config.yaml
n_kv_head: 7
d_mlp: 896
vocab_size: 8192
activation: "tanh_gelu"
norm: "layernorm"
norm_place: "pre"
tie_embeddings: true
init_std_qkv: 0.024
init_std_down: 0.00424
lr_mult_o: 0.912
grad_clip: 2.0
dataset: "wikipedia_en"
MLP neurons of a small language model. Each row is named by its layer, matrix (up: input weights) and neuron, and shows model dimensions 96-159. Each number is 200 + 30 x the weight over its row's rms, rounded and kept within 0 to 999.
After each neuron's rows, "fires after" lists the tokens most often just before its 100 highest values on Wikipedia text that the model never trained on.

L6.up146,225,214,181,185,175,176,146,208,225,200,208,267,202,165,207,187,216,223,216,184,209,207,179,198,193,214,193,198,297,261,211,224,180,214,233,171,220,208,137,225,165,186,201,218,167,224,239,211,134,166,181,218,254,234,247,175,176,198,229,259,210,191,215,231
fires after: " |", ",", ":"

L7.up273,165,195,202,209,221,212,211,268,205,197,220,210,159,212,229,195,188,136,191,198,188,176,152,163,195,185,191,168,226,176,172,233,161,176,221,175,228,200,201,191,202,216,198,189,193,247,245,248,202,213,221,159,236,212,187,196,174,170,210,175,247,192,219,233
fires after: " in", " of", " from"

L8.up275,199,222,230,219,216,241,220,225,172,172,197,209,160,219,160,184,185,213,244,225,198,142,193,193,235,190,232,193,247,180,220,213,140,206,182,241,231,275,199,211,140,194,229,174,249,181,195,198,141,215,183,170,166,209,175,184,152,166,206,235,226,201,244,239
fires after: ",", " (", "\n\n", "\n"

L2.up357,188,196,215,210,216,204,207,199,171,254,192,217,218,278,213,203,235,242,180,179,206,224,202,215,155,227,194,164,254,166,177,216,209,206,218,176,214,136,184,194,222,178,217,183,240,255,196,224,252,134,257,214,208,195,130,235,218,151,201,231,217,189,233,162
fires after: "-", "|", "{", "ine"

L6.up621,209,266,235,244,204,180,197,181,195,227,194,229,194,180,189,157,194,146,215,233,185,213,232,198,210,181,216,201,257,167,292,202,159,201,159,230,193,160,200,181,170,194,222,219,184,220,216,192,156,163,229,155,219,253,213,240,223,129,235,223,192,152,211,251
fires after: ",", ")", " he", " it", " He"

L8.up895,176,225,198,233,198,189,191,244,169,162,207,187,154,187,171,223,175,215,129,109,263,224,224,181,116,215,183,225,220,197,183,198,197,188,162,182,195,195,198,245,225,188,210,201,245,154,244,214,87,233,201,201,247,191,213,222,224,214,229,177,217,199,199,224
fires after: " |", "'", " (", ";"

L3.up29,216,214,198,244,186,205,241,202,208,236,170,165,216,258,146,186,232,161,212,182,181,241,238,244,149,208,205,221,256,184,147,134,144,171,221,180,134,191,138,161,204,162,196,174,223,258,177,183,224,171,196,188,197,218,216,215,204,218,205,219,157,195,198,176
fires after: "-", "|"

L4.up301,170,218,181,203,191,212,140,196,168,211,208,235,190,209,155,197,271,160,197,200,184,194,168,166,186,181,198,216,183,218,187,206,164,201,162,256,244,155,251,215,147,158,227,205,194,210,225,160,208,163,222,200,263,270,203,171,217,190,185,206,178,172,203,238
fires after: " |", "|", ",", ")"

L2.up806,195,199,227,191,153,224,209,173,196,233,182,237,188,226,191,187,313,194,177,218,216,179,164,220,158,206,195,208,260,180,232,203,195,227,264,178,182,163,185,200,176,167,184,193,248,212,156,204,261,159,213,223,257,196,146,202,214,209,189,247,150,137,226,176
fires after: "-", "|"

L10.up671,226,219,178,169,205,225,182,236,218,202,184,214,178,234,136,171,191,236,175,203,120,196,210,156,228,262,256,153,227,242,246,224,148,216,232,239,222,166,209,201,188,182,151,205,226,186,218,215,184,182,203,161,166,203,228,197,171,164,234,231,213,217,207,232
fires after: " a", "=", "-", " an"

L2.up34,185,223,225,193,198,221,210,196,182,209,131,232,203,212,219,217,261,230,197,168,219,180,214,178,177,205,204,199,229,168,230,156,221,225,199,175,191,175,174,175,167,148,214,215,227,251,208,224,209,199,189,209,230,223,161,265,208,170,165,199,226,127,219,210
fires after: "-", "  ", "|"

L11.up158,144,214,199,189,164,183,210,265,189,227,170,198,233,148,245,191,208,194,183,215,188,250,213,190,215,201,214,209,231,188,259,212,199,219,227,237,206,232,192,226,158,170,215,200,158,207,150,247,124,173,216,236,233,222,207,185,201,156,154,232,203,221,178,169
fires after: "|", " |", " the"

L6.up110,179,208,169,228,112,184,175,192,197,217,191,222,205,217,195,210,228,235,213,199,238,216,211,161,190,157,202,252,193,172,199,176,199,226,147,261,211,178,287,165,198,232,223,201,283,215,216,226,161,206,217,168,232,188,222,162,183,230,196,250,222,168,223,216
fires after: "-", "=", " |"

L4.up465,187,196,243,217,179,214,162,205,161,240,247,217,203,238,235,219,173,175,178,191,179,219,230,197,131,201,198,205,167,196,197,174,212,172,163,174,160,227,226,162,181,213,237,212,155,175,203,152,244,186,227,223,221,252,254,162,179,174,215,205,211,176,218,203
fires after: " in", ",", " August", " September", " June"

L5.up786,197,167,201,185,224,140,170,227,184,241,181,217,168,180,215,186,170,216,148,190,174,231,197,197,186,244,201,206,246,138,215,262,234,151,199,183,156,213,171,96,138,182,210,208,251,209,221,160,129,217,234,169,187,187,241,176,200,203,228,224,188,188,246,181
fires after: " (", " was"

L10.up528,178,207,169,230,136,188,204,215,208,219,258,229,165,116,145,228,166,181,179,163,206,193,176,178,221,236,240,253,187,190,219,210,181,233,181,256,168,196,195,198,188,165,223,155,203,182,159,228,187,190,218,189,199,263,234,158,162,194,223,176,198,249,196,172
fires after: "\n", "|", "-"

L8.up163,217,164,170,180,229,219,198,290,160,200,229,256,186,161,226,219,213,203,210,176,167,131,195,145,197,163,199,217,181,220,198,196,179,201,221,234,226,139,219,237,215,217,239,184,193,150,193,228,182,200,248,183,187,211,221,158,191,180,191,191,215,233,181,213
fires after: " |", ".", "|", ")"

L8.up836,129,180,174,199,156,206,209,169,212,181,177,208,169,140,229,228,199,173,194,180,222,257,213,158,194,194,217,168,201,167,208,223,249,240,158,206,238,190,258,210,206,204,249,165,220,137,213,210,145,151,206,198,237,210,201,123,205,177,197,215,202,175,213,254
fires after: ".", " |", "|"

L8.up610,193,230,167,188,227,203,160,156,166,205,198,168,188,267,199,195,193,142,177,179,196,219,249,216,158,209,203,164,236,187,161,186,210,171,149,193,146,216,199,188,235,182,209,210,253,229,224,141,142,190,202,223,203,177,157,180,171,165,210,203,203,168,211,202
fires after: " |", ";", " No"

L8.up29,183,207,184,199,202,188,202,281,176,207,262,185,163,218,214,255,201,227,159,174,207,200,208,165,163,221,213,207,173,186,182,212,183,232,200,247,217,240,218,212,225,195,180,146,213,174,127,205,204,212,178,213,206,222,195,174,112,247,253,146,224,158,186,169
fires after: ".", " |", "|"

L7.up722,190,150,199,186,184,159,225,234,205,226,230,187,194,143,185,178,185,154,233,192,186,243,208,146,212,165,218,231,223,130,225,225,248,171,213,193,178,237,185,190,206,206,225,187,221,178,211,143,173,239,212,187,203,211,184,182,205,166,224,180,202,241,208,195
fires after: " the", "-"

L6.up497,181,229,208,206,190,169,141,171,175,212,185,195,171,223,154,231,181,193,203,184,196,164,169,148,231,235,209,227,207,207,199,164,110,221,183,197,229,183,235,216,201,236,206,203,250,192,191,202,196,185,213,212,221,255,195,172,181,173,194,195,268,192,200,227
fires after: "-", "  ", "."

L3.up256,207,218,202,174,227,182,142,204,170,263,168,240,228,208,199,185,224,261,202,187,199,225,203,192,236,210,181,238,214,176,165,171,158,182,244,186,241,152,224,194,199,159,161,201,239,252,166,192,215,166,189,185,150,204,188,199,218,164,172,235,185,135,223,215
fires after: "-", "  ", "|", ")", " —", " |"

L11.up548,211,207,214,177,187,143,223,219,231,270,238,197,199,205,223,210,185,195,215,195,169,264,226,201,161,268,182,236,209,206,201,210,188,166,210,195,189,195,224,141,191,193,295,186,173,227,181,189,155,198,232,189,189,220,249,162,192,143,181,218,179,236,250,198
fires after: "–", "\"", ",", " and", ":", " in"

L11.up750,159,218,108,184,186,145,212,225,185,219,235,206,178,192,145,195,255,212,191,227,215,184,170,218,214,187,227,210,212,280,204,225,184,200,189,244,244,219,230,289,171,195,195,150,230,180,247,166,191,179,206,164,254,164,215,187,185,204,188,232,228,208,222,200
fires after: "|", "\n", "\n\n"

L7.up626,165,218,169,238,167,164,197,272,172,185,225,216,179,253,171,207,230,196,186,181,186,245,192,183,185,152,220,187,207,173,208,215,166,193,239,193,217,215,206,157,183,226,200,151,212,175,200,211,139,191,211,229,217,172,188,189,195,203,208,237,194,177,192,219
fires after: "=", " (", " |", "-", " a"

L7.up644,170,207,225,220,231,199,214,195,195,167,150,245,195,198,188,252,238,172,196,194,160,266,186,169,213,180,221,131,222,224,111,162,133,216,240,178,174,276,216,218,170,276,215,164,225,152,231,149,139,175,218,245,186,186,145,217,205,183,233,219,234,239,221,170
fires after: "K", "'", "H", "wh", "Sh", "M"

L11.up181,205,173,228,197,212,200,163,221,179,272,199,186,130,183,175,209,190,183,180,194,201,171,242,176,219,221,257,215,235,188,196,172,202,219,238,226,173,216,188,254,189,207,252,150,142,172,212,153,141,225,149,211,238,207,214,223,176,152,219,198,213,253,189,224
fires after: "\n", " (", "\n\n", " |"

L10.up77,119,239,157,183,212,208,146,188,222,223,176,223,203,165,205,200,175,188,217,181,200,210,200,127,230,226,234,230,193,176,214,211,229,216,206,185,181,214,174,239,121,276,185,162,194,202,212,170,182,208,176,233,195,244,203,190,223,179,219,177,225,226,206,166
fires after: ".", " .", "K", " A", " J"

L7.up849,153,219,213,181,212,164,173,253,178,221,215,219,154,161,231,163,181,170,188,188,236,228,192,187,188,204,222,163,209,210,234,196,192,202,220,210,231,232,187,240,201,219,201,157,209,132,214,225,234,167,172,216,226,252,250,172,167,195,222,159,243,242,257,137
fires after: " (", "\n", "′", ".", ":"

L8.up297,140,211,209,234,208,178,176,196,207,216,151,218,193,202,190,211,205,184,172,243,208,223,156,196,222,233,224,184,223,192,221,205,181,171,262,252,290,188,230,194,143,217,192,202,164,166,183,178,138,229,250,212,168,199,137,177,201,183,158,206,179,240,225,203
fires after: " the", " The", " a", " some", " every"

L4.up527,160,227,218,194,178,156,197,201,253,256,170,221,163,202,206,175,217,243,185,184,197,215,194,133,212,237,193,208,231,175,190,199,138,198,161,165,219,172,222,134,203,251,224,223,248,233,190,221,202,177,166,226,264,218,147,218,185,210,233,219,272,194,221,246
fires after: "=", " =", "-"

L8.up828,212,176,206,219,197,211,224,264,209,181,173,222,217,178,188,213,183,202,193,122,164,176,237,197,229,193,179,160,243,244,172,158,223,219,185,244,197,171,206,221,156,209,215,183,223,183,209,166,206,232,233,168,188,219,209,193,219,202,227,173,176,216,196,158
fires after: "."

L7.up597,141,186,149,196,150,169,161,228,214,247,206,197,185,201,241,252,252,167,162,220,175,206,189,189,244,198,214,194,224,138,181,167,219,201,190,189,246,219,208,206,173,234,219,221,233,198,187,229,191,139,190,162,239,167,197,198,212,244,199,167,186,217,205,150
fires after: " |", "=", "|"

L11.up729,259,191,180,186,218,182,191,167,240,255,189,168,187,231,123,186,213,251,147,186,219,186,182,119,184,191,214,255,198,208,248,146,188,208,187,243,250,121,217,217,205,180,194,207,230,185,227,193,186,213,204,161,198,195,231,154,216,217,166,202,217,215,199,202
fires after: "=", " che"

L8.up826,226,196,235,193,150,246,228,208,215,240,166,195,205,231,194,240,205,159,198,180,202,171,223,213,236,209,203,163,236,217,211,198,155,200,195,215,190,234,195,252,230,183,188,233,184,174,279,177,241,175,243,177,179,252,198,137,179,204,193,256,249,193,228,221
fires after: " the", " to", " April", " May", " September", " of"

L2.up691,190,182,248,207,179,170,145,234,189,243,241,205,213,194,194,205,186,143,174,162,184,244,251,170,202,228,205,224,244,187,239,219,183,218,202,179,115,215,256,129,196,217,224,188,230,183,187,172,200,178,241,219,186,242,221,259,203,226,233,213,150,225,207,177
fires after: " was", "\n\n", " is", " and", ",", " Authority"

L3.up365,189,214,172,209,123,168,226,146,216,213,165,220,152,156,148,220,201,194,201,203,275,211,215,191,194,198,214,181,238,181,272,190,190,191,174,175,152,194,184,145,230,166,216,196,192,203,202,221,164,209,156,231,191,257,188,178,197,253,228,173,210,157,228,212
fires after: " —", " 0", "0", " |", "3"

L8.up285,163,252,236,185,183,200,202,256,218,220,202,217,188,235,190,148,206,176,196,186,171,223,242,185,235,218,222,185,188,179,213,235,184,198,232,182,249,224,233,218,209,269,202,213,237,118,176,190,136,133,197,191,268,170,175,198,168,234,147,198,258,190,234,226
fires after: " a", " the", " an", " very", " 0"

L4.up887,183,234,192,204,193,193,152,194,232,199,202,256,180,218,225,214,210,179,222,182,211,197,232,169,138,191,195,186,205,219,152,203,210,193,193,238,231,206,187,163,169,263,248,185,220,211,226,184,119,141,220,211,227,196,237,169,201,157,245,224,147,197,211,221
fires after: ".", "4", "3", "9"

L8.up588,241,195,265,193,217,198,158,199,283,220,261,222,191,198,184,211,203,213,193,198,211,230,220,221,198,226,188,256,235,237,218,248,183,162,172,198,246,210,190,230,226,179,211,196,201,214,166,228,175,197,220,185,168,212,268,233,162,145,168,162,253,288,208,190
fires after: "-", " of", "born", "\n", " against"

L5.up680,176,202,205,190,175,181,211,226,198,221,199,238,181,198,217,169,205,178,131,172,203,161,148,189,227,220,237,252,206,159,216,179,186,214,225,190,183,199,247,166,171,217,243,178,227,170,189,175,228,149,173,196,211,224,182,212,155,245,230,181,251,235,228,248
fires after: "-", "|"

L8.up36,189,186,195,204,208,221,147,215,187,178,208,186,162,217,185,212,214,163,209,219,257,163,228,152,252,194,192,212,214,215,165,219,138,228,210,254,196,211,222,230,248,296,173,146,248,143,168,172,198,186,204,187,192,255,160,162,193,196,243,223,191,243,194,180
fires after: "."

L8.up256,162,193,227,206,184,180,229,239,179,206,220,209,143,152,228,226,203,151,165,210,146,211,166,167,223,199,202,208,191,156,180,227,137,251,214,204,215,158,238,205,240,218,217,181,220,183,150,206,174,172,208,227,196,177,247,172,201,219,215,175,228,207,199,212
fires after: " |", "|", ".", ")"

L4.up146,216,177,161,234,170,240,204,141,173,252,193,240,187,142,178,261,214,251,154,196,237,153,204,189,221,216,202,238,180,244,203,180,177,177,206,183,220,209,182,257,195,203,247,194,228,204,189,221,169,208,235,188,313,202,216,153,177,176,211,193,236,165,183,156
fires after: " in", " the", " In", " to", " From"

L7.up617,200,248,149,218,170,188,165,187,211,185,183,216,162,149,128,198,165,187,136,207,215,227,212,171,171,212,233,195,236,203,123,192,193,185,222,141,203,207,223,181,190,238,212,218,200,205,168,147,174,138,196,193,173,186,268,237,202,202,277,188,237,238,180,243
fires after: " |", " (", " %", " ±", " Pl"

L7.up756,154,173,213,206,173,165,209,248,239,230,213,191,166,150,162,143,154,187,192,200,162,281,170,182,249,212,196,195,199,174,212,205,242,185,197,202,219,232,167,244,187,228,201,147,181,188,221,179,160,208,202,208,218,225,174,165,195,128,223,187,202,219,222,261
fires after: ",", " (", " of", "\n\n", ":", "-"

L5.up445,206,240,171,176,146,172,254,180,178,169,164,166,206,237,185,144,248,206,156,241,191,232,178,200,171,233,207,144,231,120,184,193,210,223,230,182,248,170,235,139,231,204,197,256,222,195,270,193,209,191,202,207,178,214,150,211,173,210,181,218,216,130,258,175
fires after: "-", "|", " |"

L3.up546,197,191,210,170,158,221,199,208,181,284,106,185,189,178,206,198,227,220,215,198,167,201,244,166,167,215,169,144,227,176,241,233,188,180,219,123,218,185,157,235,214,192,200,208,174,182,172,179,196,180,182,233,203,199,163,199,254,165,232,236,216,214,249,115
fires after: " the", "-", " |", " (", " \"", ","

L4.up750,151,218,238,228,136,196,266,207,197,221,212,219,155,223,165,214,239,232,182,218,193,173,214,215,215,219,248,191,231,163,211,226,168,203,169,172,203,221,190,177,264,236,197,224,233,177,143,168,209,138,157,206,210,242,102,205,148,240,186,226,159,189,260,179
fires after: " |", ";", " 0", " 1"

L6.up862,201,162,174,161,160,233,192,179,169,154,257,226,202,221,197,199,201,227,148,217,178,208,199,165,193,206,221,203,209,161,168,215,142,195,213,174,248,227,256,205,185,214,181,202,229,178,172,189,156,176,192,192,272,205,195,190,199,197,191,240,230,187,196,234
fires after: " the", " a", " The", " first"

L8.up6,149,154,151,193,177,221,173,232,198,166,203,224,174,216,239,185,253,185,163,150,214,225,226,231,193,170,194,173,247,161,179,179,214,195,206,229,201,122,176,203,222,208,240,184,151,186,203,185,222,153,184,183,291,201,192,205,193,198,171,197,158,228,181,187
fires after: " |", " the", "=", " for"

L8.up316,220,208,253,199,175,193,213,182,184,232,189,203,189,198,179,212,222,206,193,269,173,164,244,153,180,227,201,163,199,191,154,203,155,131,178,198,219,234,194,224,197,259,198,193,214,157,203,140,184,137,223,158,217,211,212,182,195,223,193,215,208,180,209,207
fires after: " to", " a", " with", " and", " of"

L7.up354,201,239,214,171,220,196,187,190,251,236,199,231,137,201,146,196,195,168,150,210,212,175,158,172,181,197,224,227,184,234,224,176,146,240,185,227,226,176,223,234,180,231,225,159,206,210,191,170,147,147,181,214,216,182,256,137,199,224,230,183,245,187,184,230
fires after: "."

L7.up40,170,242,133,204,184,225,181,237,230,218,181,205,157,213,190,206,189,133,212,149,164,193,210,189,175,199,238,140,244,158,133,139,229,243,198,208,151,167,199,191,191,238,209,188,219,198,217,162,253,151,149,216,219,201,167,146,177,178,187,190,186,170,262,227
fires after: " |", ";", " 1", "="

L10.up767,211,199,238,212,216,157,171,216,199,252,207,244,160,198,198,205,185,159,187,169,204,192,262,193,148,200,188,172,189,201,225,195,198,211,213,265,198,206,188,201,152,185,199,274,210,158,185,185,205,219,183,117,158,274,259,188,206,169,263,239,189,138,214,172
fires after: ",", ".", "19", "born", " |", "18"

L6.up877,190,195,167,188,207,249,219,179,183,194,155,208,196,121,203,245,218,183,173,177,243,121,215,200,259,237,218,181,247,201,234,217,199,220,229,186,204,178,166,179,175,158,179,207,205,197,192,153,159,177,237,199,213,204,219,174,174,215,238,257,188,172,171,170
fires after: " the", " a"

L5.up822,216,203,249,221,171,201,174,179,179,230,196,177,184,212,231,201,168,256,207,221,170,196,138,174,256,210,221,221,183,179,213,230,227,213,197,204,226,216,174,225,184,235,214,135,198,183,229,205,162,252,224,226,216,166,115,188,163,189,188,190,171,212,239,209
fires after: ",", " the", " and", " that", " The"

L8.up839,191,174,174,191,131,213,224,252,160,189,225,197,203,186,291,145,270,159,230,197,255,228,182,190,204,217,186,195,216,158,172,211,167,122,239,211,208,207,238,182,231,198,199,178,194,244,255,191,208,179,205,214,207,198,188,137,234,209,227,204,228,222,188,206
fires after: " |", " in", ";", " mi", " into"

L5.up675,181,221,205,235,197,169,223,208,203,205,200,200,178,141,216,179,161,202,207,229,217,232,204,199,287,199,179,181,218,157,197,285,155,245,215,210,190,223,161,242,204,219,187,184,240,220,212,165,139,188,195,193,174,215,238,250,173,201,246,236,208,177,186,220
fires after: ","

L3.up45,203,202,183,246,154,206,198,217,215,284,192,247,167,183,238,178,214,205,211,212,209,218,236,181,196,194,204,189,192,141,165,187,171,210,199,201,106,145,166,178,186,225,249,232,198,200,193,170,201,156,151,196,233,181,207,200,205,225,217,184,169,193,203,249
fires after: "=", " |", " –", " 0", " —", ")"

L4.up434,195,211,184,241,240,155,189,261,228,248,204,200,175,259,243,187,156,201,196,199,157,227,194,199,188,199,217,197,226,149,197,219,200,195,183,184,236,246,229,138,222,245,224,170,232,168,183,170,128,183,195,184,188,202,165,204,192,229,182,228,190,215,206,179
fires after: ".", " |", "=", "-", ",", ";"

L8.up426,163,216,222,170,162,204,223,238,164,179,205,258,145,189,171,161,186,176,191,222,151,155,189,204,222,193,215,243,216,164,253,226,222,217,225,199,218,194,173,212,203,209,230,228,194,145,240,192,195,234,156,227,243,204,181,194,141,149,183,230,210,263,229,174
fires after: " |", "|", " 3", " 1", " ("

L8.up660,164,202,183,209,238,204,161,195,240,202,172,237,170,180,189,244,195,203,248,159,181,189,181,168,266,186,185,252,170,231,202,166,210,254,145,272,184,155,218,188,231,222,226,180,273,225,204,169,191,184,208,215,217,205,178,150,189,201,157,203,216,218,201,180
fires after: ".", " |", ",", "|"

L4.up732,206,188,197,217,128,192,195,282,212,217,237,220,194,151,244,165,156,166,189,188,184,214,178,208,137,209,219,148,221,129,207,229,196,151,133,194,174,244,188,174,206,226,233,164,286,212,197,177,173,211,222,218,187,220,201,202,175,232,211,184,164,179,228,219
fires after: " was", ":", "-", " were", "."

L5.up108,169,229,233,213,168,192,171,229,201,151,225,230,168,215,195,172,211,192,180,169,206,203,200,176,214,168,194,171,218,207,199,183,171,187,167,220,213,250,255,242,146,246,246,199,262,194,184,272,170,175,152,203,224,219,151,168,189,192,199,174,147,217,213,218
fires after: "\n\n", "\n", ","

L10.up239,127,143,199,187,191,242,211,212,196,225,229,220,159,215,236,190,245,189,156,188,214,240,207,170,199,196,266,169,190,182,202,208,166,193,221,217,180,201,195,199,148,194,211,197,186,142,207,216,233,183,211,183,215,156,183,164,137,231,210,211,214,218,195,241
fires after: " |", " of", ":", "i", " from"

L8.up829,140,195,202,227,189,202,197,227,200,213,220,224,186,244,175,208,222,248,176,189,150,165,167,179,172,195,214,242,222,244,163,219,171,216,216,247,222,163,224,224,229,194,196,213,245,203,246,171,187,185,185,202,255,198,222,208,201,257,207,209,217,211,216,177
fires after: " \"", "\n", " song", " -", "|", "."

L7.up547,183,223,214,200,181,247,213,193,154,197,165,207,158,209,193,213,267,179,190,173,144,218,231,175,221,218,214,176,228,215,191,189,197,214,233,208,193,163,239,269,167,214,193,190,193,147,177,211,191,173,253,131,219,199,213,190,187,181,180,251,211,230,223,159
fires after: " |", ",", " of", "z"

L10.up580,196,224,201,206,119,198,179,173,178,191,192,204,176,222,236,218,208,202,190,147,257,197,199,163,196,185,200,159,214,167,205,203,206,221,201,149,242,215,157,196,215,203,196,172,191,165,186,214,157,180,219,244,252,154,163,181,195,234,160,220,205,165,255,153
fires after: " the", ",", ".", "\n\n"

L7.up9,239,221,152,222,166,177,198,192,205,192,201,236,184,177,243,190,172,179,209,193,183,204,236,205,209,227,222,204,225,139,273,217,194,186,179,247,191,210,167,198,183,171,242,186,253,211,197,168,184,182,204,181,175,212,282,230,222,210,258,215,165,200,241,180
fires after: ",", " (", " was"

L8.up878,222,212,184,187,179,211,253,184,195,176,220,233,169,207,175,258,228,182,185,171,186,183,219,152,216,223,194,225,170,163,206,228,174,211,151,241,201,201,225,209,206,248,283,164,216,187,161,216,200,206,192,207,213,164,203,137,199,246,181,144,221,232,184,181
fires after: " |", ".", "|", ")"

L11.up74,101,211,183,169,141,181,136,185,194,181,230,262,198,148,239,172,247,197,187,150,176,258,167,164,205,234,196,156,232,209,220,239,217,229,201,221,216,206,164,166,146,238,192,144,175,214,188,196,165,193,164,201,235,196,197,187,222,210,199,244,155,180,218,224
fires after: ".", ","

L11.up633,190,228,207,211,187,160,191,201,227,233,234,185,138,192,198,196,204,182,174,200,191,146,150,180,207,179,255,195,198,217,249,212,215,225,236,232,174,183,212,208,192,246,213,201,222,176,292,155,239,189,205,228,295,202,208,161,172,195,199,226,210,238,238,148
fires after: " |", "|", " -", "\n", " 3"

L6.up598,222,190,170,246,201,192,175,243,146,190,213,167,169,200,155,235,220,289,238,213,186,213,179,178,245,171,208,170,248,177,211,245,193,205,208,180,182,208,233,168,165,238,234,166,177,139,209,216,135,228,232,146,166,215,176,202,203,187,211,199,188,206,206,207
fires after: ".", "=", "\n\n", " |", "-"

L8.up170,195,189,200,229,226,157,159,178,166,193,186,198,154,220,207,170,179,215,174,163,239,212,209,183,173,168,233,230,231,195,184,191,181,187,201,205,139,182,208,193,196,187,193,197,215,174,196,211,203,212,202,200,253,139,167,234,185,195,203,183,168,200,236,195
fires after: " |", "=", ";"

L8.up863,188,180,203,172,171,184,192,195,182,193,187,229,176,198,209,246,194,153,158,176,211,179,151,168,229,162,239,238,186,160,209,195,233,195,206,201,162,206,162,232,204,187,225,168,199,177,217,213,219,157,232,225,214,257,205,147,192,185,198,188,260,237,222,223
fires after: " |", "|", ".", ")"

L6.up677,166,193,198,249,168,181,226,240,221,214,190,203,177,146,214,247,190,223,147,234,232,189,203,183,225,164,211,188,220,228,187,227,107,202,177,218,220,212,160,214,203,281,260,184,195,131,215,172,134,227,222,212,189,199,221,145,232,194,225,218,187,228,193,164
fires after: ".", "\n\n"

L7.up645,164,191,255,207,159,196,198,243,182,257,207,222,166,163,242,249,217,97,164,222,247,193,228,181,222,220,206,231,195,165,214,197,172,205,217,312,241,224,191,199,220,200,255,223,239,147,173,191,227,190,161,198,214,194,208,157,182,235,255,163,200,198,188,180
fires after: ".", ")"

L8.up654,187,198,194,216,118,180,211,191,215,218,226,202,178,151,184,194,194,133,211,183,211,230,184,228,232,225,218,210,218,167,291,190,170,165,241,205,206,179,206,170,199,168,237,209,199,234,208,156,143,236,229,160,181,239,217,185,199,188,218,216,178,222,243,158
fires after: "–", "-", " (", "|"